config.toml
d_mlp = 512
activation = "swiglu"
norm_eps = 1e-05
rope_base = 10000.0
rope_fraction = 1.0
qk_norm = false
attn_scale = 0.125
bias = "none"
init = "normal"
warmup_steps = 353
decay_shape = "linear"
seq_len = 512
MLP neurons of a small language model. Each row is named by its layer, matrix (gate and up: input weights) and neuron, and shows model dimensions 32-127. Each number is 128 + 32 x the weight over its row's rms, rounded and kept within 0 to 255. Numbers have three digits each. A neuron's up and down rows have the sign that makes its largest values positive.
After each neuron's rows, "fires on" lists the tokens most often at its 100 highest values on Wikipedia text that the model never trained on.

L5.gate189:192160102091076175102164138132118088147143126143077154131144136106096132099117120148116115130136165113136139139197103107075075149117166131164099127145100133150105171154172030120157067183184121108168105154133094136142108191111135157157167113095122172124080069174097161160228193098134083144
L5.up189:140178158092103074157144174159154088062133143091047157138082106196216130148133146119071110147175077142171115114162150076172096217147098120104143127120143146113130181063100110157124046121104142182146139182120121140133134135158091169142150180124113115168144134136129125104133096112136116110
fires on: "ew", "ast", "h", "ort", " st"

L4.gate195:158164117113188156112118167133171076130128127139138157114103107186154118133136176147126138167147099141159173184140146093119166153041099127099133181129122153115125137103180128102119103113121127107138122075120088098134135158190144091157095175131132150185161114090110123112120116158084173153
L4.up195:090135138098140099101112214107150104124160104115136219076108092122070153137200095120125133158115112108103174094174137105137144066149126214122081121122177139111143131127127151088160073093164166093144139113123084131150122186130116120132104152164151117090186106092074146114099109098053163096
fires on: "ot", "her", "f", "l", "t"

L5.gate311:127103110107086076115118174113116196144144147090181143096099150143143102099133097111173092096110107156176080166113118119111200151136124141114199099121161111140174104163056099182145115077146180139159093130160038145095110144145133166133097113109099114136119134141139106049141154095082126199
L5.up311:106112102133088071112120115132142165168111152087149161113157143119165136128116127094165112085184135175128125084197110137035064153146138113109124115103141111114068148170101109127115108125152135110233131119167048201078116126134137172115121112091171109061157151144130140085172136112123134153
fires on: " pro", "ro", "s"

L5.gate62:078156121164119131157124103149111159089157101116112112188067116143142081183088139122124171132123130128116138136119155176133104075140106082161139105127120103104142117148124175132112080121146160128121138078185148108205219162155185103115112116123153156108130168103091148127064121173106161131
L5.up62:095113122104116110136165100108168123121117113129134110172149115137129168147071108135110198164113108155127069131144102130098114051129102122124059202141140095074132140167111122134120154160129138076140083129092132061181081101130088101160180138169158152115139147113126158089151176119165045088
fires on: "5", ",", "4", "3", "7"

L5.gate384:123105143151143164075132087138100132106073116138135118094100114148138112126119158142114119120093082192164128143133066131142105130179163154130145200154090119093130129185108138129169145080137160143153100083080110134149118097118131118129127149144084033084199125123096154121114156138180122171
L5.up384:167169148113121159121147132111141080090083168123132131063138146146169150093145054123089133126114073156138101158106155115160130132166144156168174137142141127075119164155147115149121100125088117110150120146057157116163086122159074128188135141132169086105178122108136151114107131146122090150
fires on: "ov", "d", "ad", "end", "i"

L5.gate233:113160129095129053081136119178095194154135094116091103127135163160188123098153149143076096219151114119120116193148101203135066081108138103159139137075167128129086110142146152127107132128148133129108076129188103089183095137150125161181115167136132095137133119041098127141109102194110149092
L5.up233:145138099113113086147073179140144089146135158133166083137153147037117092101073087083131180190100145096101091084091136121157130133115107111133145175127140159186082101139124128121131141162113100126184114173136172084102106126109170083141101114159110145149140171135151156097101171121130179103
fires on: "op", " 19", "6", " 18", "5", ","

L4.gate145:117120169120106118104106122145108089105074118154099135133153088162163060126127102105142157093112180087164057219112072137151096209121105087100130120114119114092131137167124120155156091150097152090193121131163109180171172097133132063087074098151158095179150196132133122142117126187089125143
L4.up145:055103138156141064057105103125097122157165122140108096154160121146160123133072177099169099182146078145143095149121098134141141139118117121078131186110171146148131126119184123081109114102135130132166116121220143153172169117162184178114097097184128150125111102134211077124139143154112113170
fires on: "==", "===", "=", "\n"

L5.gate480:178180108089100159054158149128127150080170127196149168151154150144076111134159127133155104204135160102127172151155165100182167154143087145075118129068119121137169123123141137142150116085084162083138104089105085153118150135107054162126157098152120150124074130088141137170155198180092109142
L5.up480:167118074080140095106148090125178097179162127169131143107105121178097133111149101167085169205169073115139136124106128140065143136137121111179089145159125113104133083177103137100212137147141129071086134168143156128095115112143099155139107151112070109122115121123177115169126144116159167139
fires on: "at", "t", "and", "on", "ed"

L5.gate125:126143129123153096113163081107124177190106117147099150143126112137107178128188150123121205117111087148131057097115112158126115078183134115142134122121093090114083200161134117130165172132127077124110155128132118148113141157220099150123253124072088132075163096075146171195136125150129171108
L5.up125:081151158116106144111135146086110126129115070125095090107101081125135101121161106135103137091108161150121110093134129144101166096138156077110102139119156194148133102156121129118172164145106120158091167181096156177113154166074117127133127116108144189134169102165132118097145205114138159127
fires on: " n", "ast", "ist", "ed", "as"

L4.gate500:114113115138102147082125109135136144130145154124107104122128131126147121108090131144128126165136140107129069124124101123139151192102124099141116137111121172103124020195174146140114148138052140096143133117106124142161180154225133130156128104135159093190133098116133083154151116165150043219
L4.up500:050065137129089074129111116142117144087132136104105080191134102162160150073118088133143174114162214128098156141138065137128108187131159117121155138166156126092074108170145201089113118165118147150156141120145100136141120107184155113164157105133158092119151190077166142159131156175124089159
fires on: "===", "==", "\n"

L4.gate171:110138098085121138125132130076054091168154178163134176128095132116199127152092133127134151064102178062114121091085142134112116142143114197120132124169106137055155079110123165137121145094132111080125064129086146121133150113170173174084123138057099190153153173129104080076137128099201172149
L4.up171:128136097078103142116167128100096099101139138118151103174181135156124110163083134126110066187110162158106083153114126076184149158117080103070117150103125107097158079104171138160119150079102125145158153114149110099078125126164150109152087181111074140221131129189077073216129103111162126116
fires on: " Y", ".", ",", " I", "w", "y"

L4.gate337:156069116141092108071126154101187053115120123143073138147120103137130111112069146125184176121119105169175150168186131125123096131157193148123066086136096155093201196122113122082098152150135161105122191159139112109127119164108113179163152143101116137080168182135137106144048134120136154161
L4.up337:127104166158123141150114074226053153151091159124118147127158137082139154169167134022106095136101143166125141135001121134150112154126149167137156134134147130189149109116147122172116119099113037156106168109117162120125185105104214121102144115116102133130161142086175154090135105129119133101
fires on: "al", " o", "/", "un", " in", "il"

L4.gate114:165210130133097128093108144134116059196192073108165211173160105112102100127189081108149107122108163069141129135099165167088131145099130158107045136149152097133132142132140134128144151143155180053123158132062186161113176098066124107085092184096112185165104130116136108179164134199114110179
L4.up114:039142085153147102092138073151180152154113146068099109149127131120148151133117108142094155089182129130157096067114131125078183077144174109094081122136124163100146129130162162151152109114182143186126192108115130083167149117073109088094151137091146093138126122110061136122131164132074148115
fires on: "ing", " m", "g", "t", "s", "re"

L5.gate366:169147145102085136145115190149102122138150137089143193152132125145194107186139089133159131159120136089167133125120140086157104139103138132140081088129088137121101074086142118141129073109113162111142098074114103131222143096148138117157119108137119120130110140081149159117116100178123090179
L5.up366:125104110167112148132129129140069135127155159083111118100070092093116120094179102089153128155135139133201146112129136143129160121112104157133102105125100064091108124117089156152137114220131139118108156134089075163174117133099196134144131091162117107113220114094091129116092113161097075143
fires on: "ot", "ell", "t", "ort", "ut", "s"

L4.gate231:100076133122164152135153151119075122123092170135154100069114104154083154069072129131167157094139119150129077061131123152059122064166116062109137173139154168109106082199100212143141088093180100106086142082109079090091180122161118179094137142137078170155118162145062123137173156050149161081
L4.up231:100147158151110218097179122089130120128132112132100181055136086105139134120135113151113108101091092158166103112161097132087144183124111154069136155172089145061204149168150133093131155132137122159134091153125117109104143127173162109173131114126144130157120107091182114083106066110114113122
fires on: " I", "em", "il", "y", "b"

L4.gate487:122193065126188122084090108116104133165126133163123044157088128127114089157120129132167102112102134124189121151098118123131128166112112152114170160115096163145151137175062167164089167147059127074087093108125117161175087117163147095148116122135144135139128136098117070180111137131158082138
L4.up487:149147186153146142159161118197150097119152164139097177155178116117098157148052133082151145137099208126157149214139128065085153152153122182138112134132173040153125141112072160120113096184153142163104137108053180108135115118135146107098108076131117131066087145134097100192124107076139163098
fires on: "es", "V", "om", "ion", "ig", "d"

L4.gate147:132173131100131122160116116114049105121160081134135177157052111129119097139099092113109114169128108149070140133171143120185120095147078132087136212105136154119138078114137117123173126068134163155141097075165150130132144058109132171089168111086070167151132157082153138122130156155141199153
L4.up147:090172116134102129103114081135129148131140097131172127112142132131165086128158091141113085146029157130102179098112102119188166126147132104087099128061166141162124182182116150131128125118124090096061117133159079151098092095103071111147087117035107172130138102137123143144149170065158135122
fires on: "e", " Y", "y", "es", "0", "us"

L4.gate353:104151139129085158129137109087095076120130132122112163156105157164105161195186129161051152123123161063168132153142128097057140148128093061142102132114146171165123045175145088127089061110080096077144130116128129129137166168144123148117128130166146095154096109158119148168147120148133090158
L4.up353:140147142145134136136113141162062138132122114168089128089076209079070147110091119142098087086177098170143117158134083136148121141105160136175123106181140129131165113145144118152101131181168167175149156109121166086124098173062185166086116135135127128122164111109092185089079079163136143164
fires on: "ing", "am", " com", "im", "ed"

L5.gate331:180149109098094192096151078131119158152059161150161099119148041143095117139149047179107151150120140197091113092092089130066131079178163127049130191137120138193082097167098148154078125098118111117148155118176170136140140120140169081152092094114111150122132187136151085103111140131126109122
L5.up331:129144148116116160078133110184116139121156166140144114106117088161096093206141088169105143149097145162197140126197146094095093113152102117125082151062152127169061121112078119119106119076122132125160158170065174126102183141136089160084119165143102147107115148154114151159158141115083113154
fires on: " is", "t", "it", "s", "ort"

L5.gate45:096098046134150190095179131205137140102135107152127098164141135133146107112133130150154141125083174120186140117127138132176145104133137148082180142089163213094137169153155075159182103127106120091115065127112128150171151173083093053136122194131102144133123095099138140147119097125158092114
L5.up45:115083054135138184156173096204124102124152081154154144182206140080126071145107146120100142164165145053050130134112090143148134141092115133140118090105124158138087143137179134131176159167138107088107114108143094132107147098105114087153092128160161129162086138177126200128143084129101096110
fires on: "d", "h", "e", "ig", "al", "l"

L4.gate139:107156118107081171095125152086139112068177171167094101111153137157121129157108130210105110187138167150154115086110123135111115153119165111095153174105150089125120100122119071126133146153175122140090129117100160174099149130159125122174209112080134128153158062119138096095207102152125161128
L4.up139:138078154171119132110170133205150085117121168070129067112142124144107127122136146081108138201124144123109153156140091098117092110058136103093146111081091163151059154089146152121174179104168125114167085129141120114141121119070080125175093112114154152177202122157131109126157080050183143094
fires on: "ell", "l", "ol", "as", " –", "or"

L5.gate294:116119078137107153168091203126113144158107129105152133094175142091159131167126195094122094163162130066105085141134141145139165134103110107204093159126117147158125060141161095144107103064091132117158103095110117131112175210099156156070103179071110126169162154154075131129126096156165107180
L5.up294:126092072100081132131083149132122121122065147101110118155170117097064077137144122144086143117101111126049121123150138141119138115178112169192143142110148107151140073150138133144113118110117122135126129104144099118111139157090131136098138105154165118089191152118086153110180148147204119099
fires on: " |", ":", "h", "k", "o", "a"

L5.gate382:105135087144167139091155135101100157176116135097105152123139192204088137168073116162178137135149129080147100131123137133131141122131096067136128185135189138132175124137124136097070128143097173129101159130163134148168123171183141163095162149122106167124165142100132065083080045075077124146
L5.up382:114151139141118064102148188096129121103098174120069099135152128148131130095104095102131127072174103101089125105173081091115142173154142116143130141080165125165186131096159152093121189120118146127119101137162140138082096181118189169120098136104175185119119077109160098107150090105119122174
fires on: "s", "ion", "es", "ial", "th", "ies"

L4.gate278:076162124103113147072154118105138140108153085088140143131110146153105130154128176142123138135115160171134137161111044067096151092178094153071085129152110138137049105119166091128148123107118116112095149127118033163104144117129116169131145104100098140148148165165115118169150162114140096111
L4.up278:064171129086154122149152143170150114110133111103089071086199137109135143142077132156091229148091154152089163149085116151146147062154159122107113066128100123112125107123116073089114116120130117081145164173169100111117116133144189115160138092107143128082134154156075177143069085040161168140
fires on: " |", "g", "le", "p", "v", "b"

L5.gate84:175032106076129178144085142137111108138132141173113145111127175121160155095138112125127155081131174104118131144125124138169118178118168140148172137135135085141147138127108132188143152178102114082138169111079144096126217157121183132196138179100150106183156116097107129125130141174157113196
L5.up84:116115133072121181165077051133113109111141115134108138113110113091144068101158107130128076140118147143069127086100109158197157173163139173128177093129157105131138120128105209172132132157111150103054130181102169157099157098138148153093169108136087101113157159122166177120128140098097157151
fires on: ")", "\"", "\n"

L5.gate58:177100057107121108151110159069057080152158080155135153074096175159107110149146111097064173124151124154126108114119081179131152116133122106138097136173149069159088114140139173125152155128132095112130087096160101142138124119138141147139110106100093100088137151071110151124076124152163107099
L5.up58:154119107091098156129148096100100186144201135149128186082191163101123153101138093204094161120161134115147137192132113086099174173149111133111095144143108055125177114124063155136078091110042134140120161112118171150133196080189114170120131163138145130064107148112146167124080190143123172120
fires on: "el", "ol", "on", "t", "al", "il"

L5.gate495:156122100084151094150142152092125147175172154166086091090129121193160115164176101108102111122139204103150098142179112110052120087101142149084172178076094156137127100155111055148116162153174160103188119163133053132109115171133115137134108091116110089194168132144114105079146128067150154125
L5.up495:169191128116091124123120202111149154102031159132132168134147169048122177113127140093102128168108141092088071103150133117106076174079110095083091105161106135147077118131120127138129103110156159151151124172145060169139118111121139140060132158143162150085109165141166086087149110131059100134
fires on: "c", " in", "s", "ec", "le"

L5.gate273:043144157088100094116094133119111124084130114157124141144137172063033107161139132117163120107101170127170126231131116153187171115131140127094102105197098123157181148170131114205097127142138179119115035142136096167121116117160111122105099112101124129138080110141105140101109151062120126135
L5.up273:125077184117183101066119106160084078092096078137099134114166081086166168171139146168144162171119118101150134193084130118131119165192134103134105164174069113104157089144123117214114132113138105079104128145129158081116130058179132170104164133096127129086138138137142156181180088123138136137
fires on: "er", "om", "her", "ch", "r", "g"

L4.gate7:152172106089125135098139080180142075162132183125147132132102102113078099169147118146120069149150141148136111178140132074142106122104096152146119138117116093115109087145109128151144098118088140128088116111133115079151113162144144135153149112098093186150188126142113124151149154096148174090
L4.up7:127157124152123141112084124151103152083165155124156137120126128199095140144170106199130054122145127108161062078175160109174105151125141142117128178193141103193049154171157107101036144162115143132099164137161084127194161190113171124127124108119131138140160120142117160155143124137077137081
fires on: "art", "t", "ort", "ound"

L4.gate50:158101119150120142090104142139096097094130105149132184152104201215125146146167103104113124088139112142148134124158112136090137121177071170156085130135144077145160063175143129150179137152100120104123118116111085143136159142146117123104125176154153122088074154090156129112122106154104050166
L4.up50:124029157138101138119098117129083138105151174134112091133086124116200174053154120167114110111127143129129097147116099124114118176120152120080080098126105072104149152071086123116180167191086091137138187136151140143113154121155192159083116116166134108104169120124131121127167113113180129165
fires on: "t", "d", "im", "ed", "il"

L5.gate89:137131113130109129163131137173104148092115119151180186138128123116121135143159163146184065123116082093118093135118126092098176109094116145179143134133116168210164155116190050098093110075114140098145135175128142136138149121086131146103083136051090169129128102133092132138137145083128134138
L5.up89:189114068091184073173136113163122155106115095082173085101157132102147138142168137132154113136075150136121126101104141085131165120126133118121109084138117104103173143112156128111140114096144129098132173185187075108097097103138121127139129060086103083083095156147181116167153210070131168080
fires on: "a", "ub", "b", "as", "ab", "p"

L4.gate192:143146170104128151130136123184120143078152173155113078159133102098095121182159088115091108112128127130200159201121040074148124146157059163098206130130152150144108082114146117133132097085105117135078127114131101140183132149197157093153132152163145129120139099150103120135089199132139139138
L4.up192:173100125115071136156167133139092136122090135134139125096194183196183093142111143124132100074166199123132114123072104185119163112084190158098070114085104162143050116137189141131138136123131147125141125101088063165152108144165166169147083117137131133168199135068106159094159075115153119129
fires on: "l", "th", "9", "al", "8"

L4.gate319:104169161170093169079101113133106121139124164161105148142119112114168077171149125150115133162115117133157109107142135164119108157111121107103128138152119127133103142121105144245088141117106096107128131120080158200207176136140143085110116142118136120145118103126141121104108117123118099118
L4.up319:112189101095126133090088117132126142144129155126124147114150119103111102173173072153114178133141165121157140088143211128130113090207150153092104141138074072147149110134112131162139136114136133092118124172086142097183160117122119078138151078196211084109152193119160122114103113104129122116
fires on: "l", "ot", "ell", "at", "T", "in"

L5.gate114:114156135137111111123142118136123117157163149144120117112110142094139144133128137137098120173123122078148106182119147163165124115104115120075113223094135131109167135095118167107184139091144137152132089092103181127133141107112126085145158151046085140170142075125097084163133153105171081141
L5.up114:157176126159159104107117093130138169121176140084136083103135064109104184078152144130125109170069123079089118142147152134163115105148135108101111174114138098098168124123081190130184166113112110153114148077141217091121083080138130124128125168096142086129143151075091119144080173072139118111
fires on: "an", "s", "ar", "t", "ist", "ies"

L5.gate477:132157133086145159127088135117118138158108099139181111127122112122120092113108187102196076171103060121142078112143137145138143119138131077133111119073139092152093130130166134093134140175098189083127116154190146130134163138158130053073127160151125133193061107095169172125135177150117105141
L5.up477:111086085096101069137131111136163149132141110123127135132139074168139137108085130116114153106122126131081138141114137057114224207127081100109137143113116113160129161082129082128111113174085157184137089149146090145126115149066135085087100079137178115140128128108085144085174106095113110156
fires on: "=", " a", "\n", "c", "ric"

L4.gate318:116141136134165109138089149078114156084130160099150130137096093159165135210131181118083107123164097095084082081137178122087130137116103119190073162097114179183068122103120138147143138083113094128121171080114099106110091151136055106156169159078192086187118170173144198169168079125075073160
L4.up318:153115131116118190097111149098112099119158148172156132086056198100126148098113147139102142143138114131094086106108155112166155101110175109157129143098097145088151100157128124117154170124123104083137103157090152075071091171108163175101085144114059141158088130114069177081094100106171164116
fires on: "a", "i", "d", "am", "h", "n"

L4.gate288:138205123067098108079125106142140129113091159108174185092102143176159134106106139154119134108123110078210138111171068171103131099147082136175111140093109172241092170179123136096106094099158139099119098136158154149138156117188097156066116077043122146163126126191147128131095109129180165130
L4.up288:116161110099164117075127041075145177136107119102178112157100161142120105133105131181102142123115151172135148088135156179146088062147124111102134175100119073116130137117134147120120212146114144112131123133122144120108121076113103158109152107105182171153075165106116083075153120154201092069
fires on: "um", "l", "em", "ran", "om", "w"

L5.gate74:171149097123130104179157166135101131111113096135142124129133072167140149142132116129139187182152148096139103166170164123140218181112133098135112130079127088139104109053169070139083102157082137069173091160128189146190136186134137107064135126146096149168099151074128088165106147180118095147
L5.up74:098109125137155082100081095080080156200129139079119136113117057083088163152160124108123084097098107127142101174139093199160147109107132169150136146149146154089115113083123117212171181140094145109142164142150115178153112123065121123153083110120156099103167126185171116128134110077111107089
fires on: "all", "\n", "=", " L", "ar", "c"

L5.gate504:099201183141160140129158154154105127203078074092114133130130161140180106130085068109143110143096139148143095167152144129150139142139095113175155113078144146171188109103102142103164159079123181111102087125168095114119186160136114151134171056113173182124167136135065066110121065097083129173
L5.up504:167101161132115160132157102052109116144094139153131098088132145128138126113088076100092134176108089099104119155141191114161147116156080093174098117102096101141162143083090145179154132110142121096074142110145208112112167173144153125123120126106180164153137145118137060152144064146112188142
fires on: "es", "ies", "ers"

L5.gate301:099224120199155121104159105145101080131144122122116135059182131144170134184056131165115060147163141045183102168122158086153151146086115084113099154131127168134090159107167152128090099118119121153106176111142115076147098110103152111117150144191115124171182127120101071114094061168133155169
L5.up301:152112138094142148119108184152165146084122104126088177163082081133146127148108109106112140137149189077135115173118153128105079137159142114121152165159150081113167103076081184110131148184072144144110111103109184117098172174140157124106105143117155188148113223092111046173096059064107183185
fires on: "es", "s", " s", "ies", " m"

L4.gate366:128113084132113124130103151145120096193098116131102173158135128093067141148156103134020146118118110080117043101170123124054120095145148111121122133135118192168169137150155136191176151139074152118100171115090114149094147126090141111094198142145070087126150129124114117133183114135121148187
L4.up366:204094118158097189121158107146135153121090115163178107112094150118096094093170109059183131140164082099128073119146101130073122134147107094149170073172141144175166134105105090104135163105135156163137086152124134094098140166130136104147158134152146080176084127105149139141170134131123184092
fires on: "h", "an", "i", "re", "os", "on"

L5.gate345:105255094164159117091111125179148110129061105097076104137171128114136086122153152145107181181141076127120106133162121154148095208161197098130122152136112093164140089156077094159101120126119097105126080098169073134131175143167112092169113097167097079152178086115168142179112129133152066115
L5.up345:135085143135117146153126094163147144122161063126097165114114171144127135120158166074092153133189152165135137152140123157121122153039120095126140124136128082057094123143173108100114169190084144086101191107074165137123146143115137147144135108134114145126152128116104111095133148108127086191
fires on: " |", "\n", "ity"

L4.gate209:129163113117209144145157154085163104170162125148171094081086062133149133125070147152168155175126124100148089089136102131172108184117178158143163124102116090117138088166105078128075115084119141085148142123065128123136148137172178137151170145147076176087141133121127106083124161191087098177
L4.up209:118200072101146152105140155164117151085152137134234116112119080110174138150106138112147162132140125189084045086121109110216055151155140192121113132142075160100169168137153146155147159062179138144109155153151099133126081130161128135181137193113145134125142112144104129109127117114125140165
fires on: " T", "a", "et", " t"

L5.gate402:081152176101077191117113073145103152124180122091115160147103128091120137134159068108113098129141173096132102132151163124055120076150051133085114126103154119164145186128130124109158094096103182151126139122141149126099143146110141112123128184065101157126133049128071164117169085083153119110
L5.up402:080079092160144157175111088148147162158144148094173195149125167081105139173195085113202139108139154135090122122140159151071081097097127120113130087087159080127114148075184129127129147141116098129095151108094189205128141111121115133170172179106100081150142140125138144094150132121155149149
fires on: "e", "an", "ar", "b", " m", "s"

L4.gate415:083138118102115129147173120095090159147107127120132128094179171083172131166096179160127073106200191128091142159164128084117124046121057088108112145106164193207141146152093136112128062140136097114132124113108106090121151227106110147106119144102121125151137159140139103084096130147207145094
L4.up415:173127131103133101133117071137116121169103128109190122172131102118150081107091153155199106105118101123138107127121114161133111106124072081122157110123086096145083199196101103132112146140149130100163127193151072143115098153140074104113212237184149100138091126136162215029142095149132122147
fires on: "m", "em", "l", "ist", "om"

L4.gate247:085084099135110093104116101123066098153107128138143134171143137110106104126167109053123135124078136157136131112151069121071137147147101152112143134119111110137153153141169134119131132106105056139151151092177143111100130114127065182102180131091103125113129104143123038166159077147096161181
L4.up247:137084130152124188126110110154127158115120094103112196140076117071166175111155098069074088120115030148138147139103040119101099100166165204102108103131142118144119093107174173128117108099138100118131102102121130178136111105125136188115072143104138129092129157126083081143129088132142124114
fires on: "al", "ed", "ing", "il", "er", "on"

L5.gate38:061111108076095115116157100125073152112181120101168170144151105131105170169104138132149143153157101116105143103145106104130082155112142093100187197081133118153183131159172115147087105100130164063122161140113081133096127130129191131087130113159139109128142111170123086090180135153124186160
L5.up38:114146074111132098154113145165036138074116110116183130116078131097110140139129127135135179098146114084109116110096105227111126139152146171160185181089121099147197139125149131093140148070165136099145145146156107157142116114163181090126143145167111070168093140155157115145173111154172183142
fires on: "a"

L5.gate81:046092093116108136111118164099115148133172065108116116157144158175147150075119122117175119171167111144190079091143106130132039108083151132102117095163162168132094145193181112112165149118180226104108132135130091139090126141087128112139129136152195117166101121160081107139112089117162131155
L5.up81:088089148170099198190157074102136132068108137121099102179180140173098177155121106109115173121139109129157135140125132109127123090131130095135130089124153109103205094130083146129094171152111132144077126111115084177179158145148114148155126121123195135099162092130125165078087171138073099139
fires on: " de", " and", "a", " –", "-", "/"

L4.gate484:103112128098127130132154134123058133114081134184139212158142135133166089127119148167074063159129129139119105127119108174068147103080126126060122163115087072094098134138137122138177123097158116128107104098172138169069140125165110081080146175094127141154110105130146123135172115127207062134
L4.up484:101089147114168187140145060186094198109160045149149106155130107152173136152166106146080151104142158143101071111115075102125178089125202140095112178125139132183106190150180191109112141116149093108125083114117095073159152160095118102133105118140110150160081107105132132149165128172112118086
fires on: "d", "\n", "A", "g", "h"

L5.gate307:145151143118132148078144105071072139143170147134148140143167120110156145148147133195106090109129149156096137176158117098090141158135156189113139123138166171140112097114154105171182123113103151096163111122073100158132135157174117118125141173147109127122183087119140109111196133137108088147
L5.up307:170147095152127136144145174164147136150099179071106173112150157099164152113074109124099082144112146138069105161142187130152120094072111081119128101126082214105138110143123071118132138062154169082127126110158192116153077105092113117189151117151159127115095158086169180189135052176153170162
fires on: "y", "l", "s", "el", "ol", "or"

L4.gate248:151223136182170159071085163110122100138127102153097100092135089165157096153131078146099107196117102108147147147117113085144159163126132084068103140128171139142124178128199156120160100147148129113132083128137133082171158132075117093136130106091100229134113124175089096144072135136118105169
L4.up248:137157098107100137126203077174071068100166111141160171040127128159160097169086136114118162137096156168126164189091101113138120103161136134092059113128148143138087119156155130134143125124150081111117181105158125076202136160077102145156094165134112149096151190135171162117144163115169124142
fires on: "is", "y", "ou", "e", "l", "gh"

L5.gate343:154087133131149141140121166147152120104146136149086145153116125119162102101105143130123141105100150092132108130194181000142138210075135081145155065072119077170161086204132122177133074170131133115128154122085093178102200149146161098116091151132153123123151089139067149146176142102101144161
L5.up343:051146164158131124156099076148145066102113170128061140110081105150087131135078084158109141097121173099095127159142097088166140236133130130090158147126149123084130094104101177137129119116157133159082063141125112093106123156119158148110142116085093192090134165092131086156128168151102129094
fires on: "ent", "ue", "ew", "al", "h"

L5.gate417:128141120060123146125130179152137115113099144162131169136093204112136059176115149134096126149110093113184115137163104102116113181123136172176211109114092149151165081131141075176137141131114159041122067147098055195155105107167160152150103103026117164156151067146139133140171157111144104103
L5.up417:148065152098116183131087115129129079077119119155121195164093133084145088132115135087125143144089162112163166095167154113135149134135121201191171115150099150142150165092086065145110151156144118082073119188097090206119084128129094183101082122132087152070116129145114184133172142084157088089
fires on: "ran", "r", "g", "is", "h"

L4.gate459:134101142120096152137106184088080151076160159192136119133128165132115136112152162200153144177160118097144105178116118075197189164106162141157142118117133132175075119157147051151101090113159099107155109104153135171170134174076066081171165133147079149075096101129110127159100111174119144114
L4.up459:158073090133081116117109103157108135097149177194120135154132153098148168099102157180113189139121130144160123189152049161115156129101124120144112109153098110188125071157108158181102178100159088103141159137088116195060084094176123114166151083155139099084119189114113107172142168177099144123
fires on: "ed", "c", "on", "p"

L4.gate121:114164132121150103130173109130146107159151103112158149109141095144124139127166139186073132135112152181086138149150114098149142100163123121095071135187160173123132137144084092087101116169085114156198153136085102124100176074105174085102138111111121159127149143106145101129170143176197099166
L4.up121:100159074092118100062106062090147083124158163079136149178099132127154125164165093144133212179138122181139155138143141119160177138177129138136095157113135136102127142132109159114139158133099117108117152114089101128160163068145145164123160132096063086145123127098088110143112164177114143139
fires on: "s", "F", "ess", "g", " F", "ion"

L4.gate200:159180123122144100151142185161142111120134118149107223131086106148125108214115177127114105102131118116123107122144133034140133122151126119095130152101098089129125123167126122185105110064106064153136159144105144129141212124123117119113162166147093166112186109115091149143112108106097109157
L4.up200:134108176142185055141140157182147121139153072109079146117061068110129104170098155130127125133106121115157119170130186082175148158127170108127120129209119144092116170114116136136107129088105108195131139167140179136094142084049076111102174116167132132109174133139150112123127107103096083127
fires on: " m", "t", "s", " (", "x", " f"

L5.gate240:166097098097155110115110174133125104148084168181133107147151090167150111169137122133052136133149091122088137096128192108074107131087132134190172136108120148149116102144157130207172115171082148142135199087127070145108109174164166100147124165137206091150139155140066108130154069146145109155
L5.up240:166144193170088161087112164140104118124111133170138083126160107116128100198194155115108116137124176076083131106171179056091128107119099086167082108150121174172079102103157119168203095117110129094144097113086125171130119159119136099120155143065174136096155136133069128157134085104137193146
fires on: "h"